{
  "head_dim": 64,
  "hidden_act": "tanh_gelu",
  "norm_eps": 1e-06,
  "beta1": 0.95
}
MLP neurons of a small language model. Each row is named by its layer, matrix (down: output weights) and neuron, and shows model dimensions 144-239. Each number is 50 + 10 x the weight over its row's rms, rounded and kept within 0 to 99.
Before each neuron's rows, "fires before" lists the tokens most often just after its 100 highest values on Wikipedia text that the model never trained on.

fires before: " |", ";"
L2.down1248:39 65 54 45 43 52 61 25 41 61 36 35 58 39 53 39 46 59 48 52 45 53 42 32 54 60 56 43 53 52 54 41 54 48 59 52 59 34 49 60 54 50 36 32 50 45 42 43 41 57 38 37 60 71 28 56 51 55 59 80 25 53 50 36 59 44 59 56 56 59 50 49 43 46 46 42 65 44 66 62 65 52 38 42 55 50 57 56 65 68 69 43 55 45 57 54

fires before: "\n", " The", " It", " He"
L2.down747:33 57 47 37 62 61 55 35 49 42 64 53 57 64 55 56 55 41 54 44 64 30 46 59 50 49 43 57 51 57 55 59 41 50 40 46 42 54 53 32 60 38 50 29 31 61 66 42 48 54 39 58 49 43 61 49 70 47 51 72 38 65 51 56 52 54 59 51 53 54 44 46 54 50 54 67 39 55 46 39 36 42 52 44 69 52 65 53 31 49 63 35 56 54 44 41

fires before: "\n", "or", "==", "N", "an", "est"
L2.down131:58 49 46 45 48 45 53 43 56 51 41 47 49 39 65 67 47 64 58 45 54 50 56 58 52 47 54 50 66 41 35 43 50 66 62 56 51 46 43 31 55 43 57 49 40 63 67 40 59 60 40 63 36 42 55 43 72 50 41 49 52 34 33 31 50 63 43 38 57 58 53 63 37 61 51 64 54 42 55 51 50 55 40 31 50 54 38 57 50 44 56 33 56 52 51 53

fires before: "\n", " 0", " −", " 2", " |", " 4"
L2.down681:62 43 53 54 64 48 49 45 60 55 49 58 56 51 65 45 43 43 49 55 31 44 65 64 57 47 60 38 52 57 56 58 51 43 52 51 55 61 37 36 37 58 32 65 56 49 46 48 35 61 46 37 49 54 41 38 63 47 47 46 39 48 45 39 33 59 44 49 59 60 63 46 46 53 54 66 51 46 62 59 60 41 44 71 54 33 57 53 46 62 64 50 64 41 33 39

fires before: "k", "t", "TC", "s", "l"
L2.down165:35 52 59 55 48 65 33 51 50 35 45 42 67 52 38 53 61 63 53 41 45 55 34 48 51 54 47 34 53 54 34 48 46 54 63 61 54 58 60 50 51 61 54 47 28 46 56 62 60 53 40 59 70 71 57 53 51 53 45 54 59 39 40 63 46 49 45 59 47 39 69 58 52 57 36 38 39 45 61 59 59 43 62 55 44 66 66 61 25 60 31 55 56 38 67 35

fires before: " |", ".", "--"
L2.down1263:63 38 50 56 54 49 59 47 55 47 36 51 57 48 58 72 50 38 60 39 55 54 42 73 40 61 40 58 48 53 54 24 24 42 60 38 47 48 59 63 59 57 41 57 41 76 44 64 54 51 62 56 53 53 52 61 55 46 74 54 47 40 55 53 65 52 38 37 55 51 44 40 57 37 44 49 49 62 42 31 36 57 58 37 50 55 52 56 26 45 51 34 32 55 57 49

fires before: "\n", "land", "a", "A"
L2.down514:49 49 66 30 62 42 65 57 34 39 57 45 26 60 52 54 49 56 39 51 56 42 59 51 43 48 61 50 65 39 58 68 61 50 49 54 52 56 49 56 55 47 46 49 50 53 39 57 57 54 40 53 52 46 53 62 65 56 73 55 45 54 51 37 60 53 59 66 45 61 49 49 37 40 64 62 44 51 40 44 63 50 33 67 55 54 46 67 54 53 52 30 62 43 42 40

fires before: "\n"
L2.down217:33 54 65 66 66 63 32 65 55 52 37 53 48 59 48 52 54 49 48 40 40 64 45 40 58 48 56 60 44 63 37 51 43 81 39 44 43 46 59 55 59 42 49 54 61 65 38 46 60 58 46 47 57 62 58 51 43 37 60 59 56 40 60 52 55 30 37 47 50 55 40 53 39 49 59 54 46 40 57 38 35 34 34 58 34 64 59 52 48 34 31 27 61 29 58 57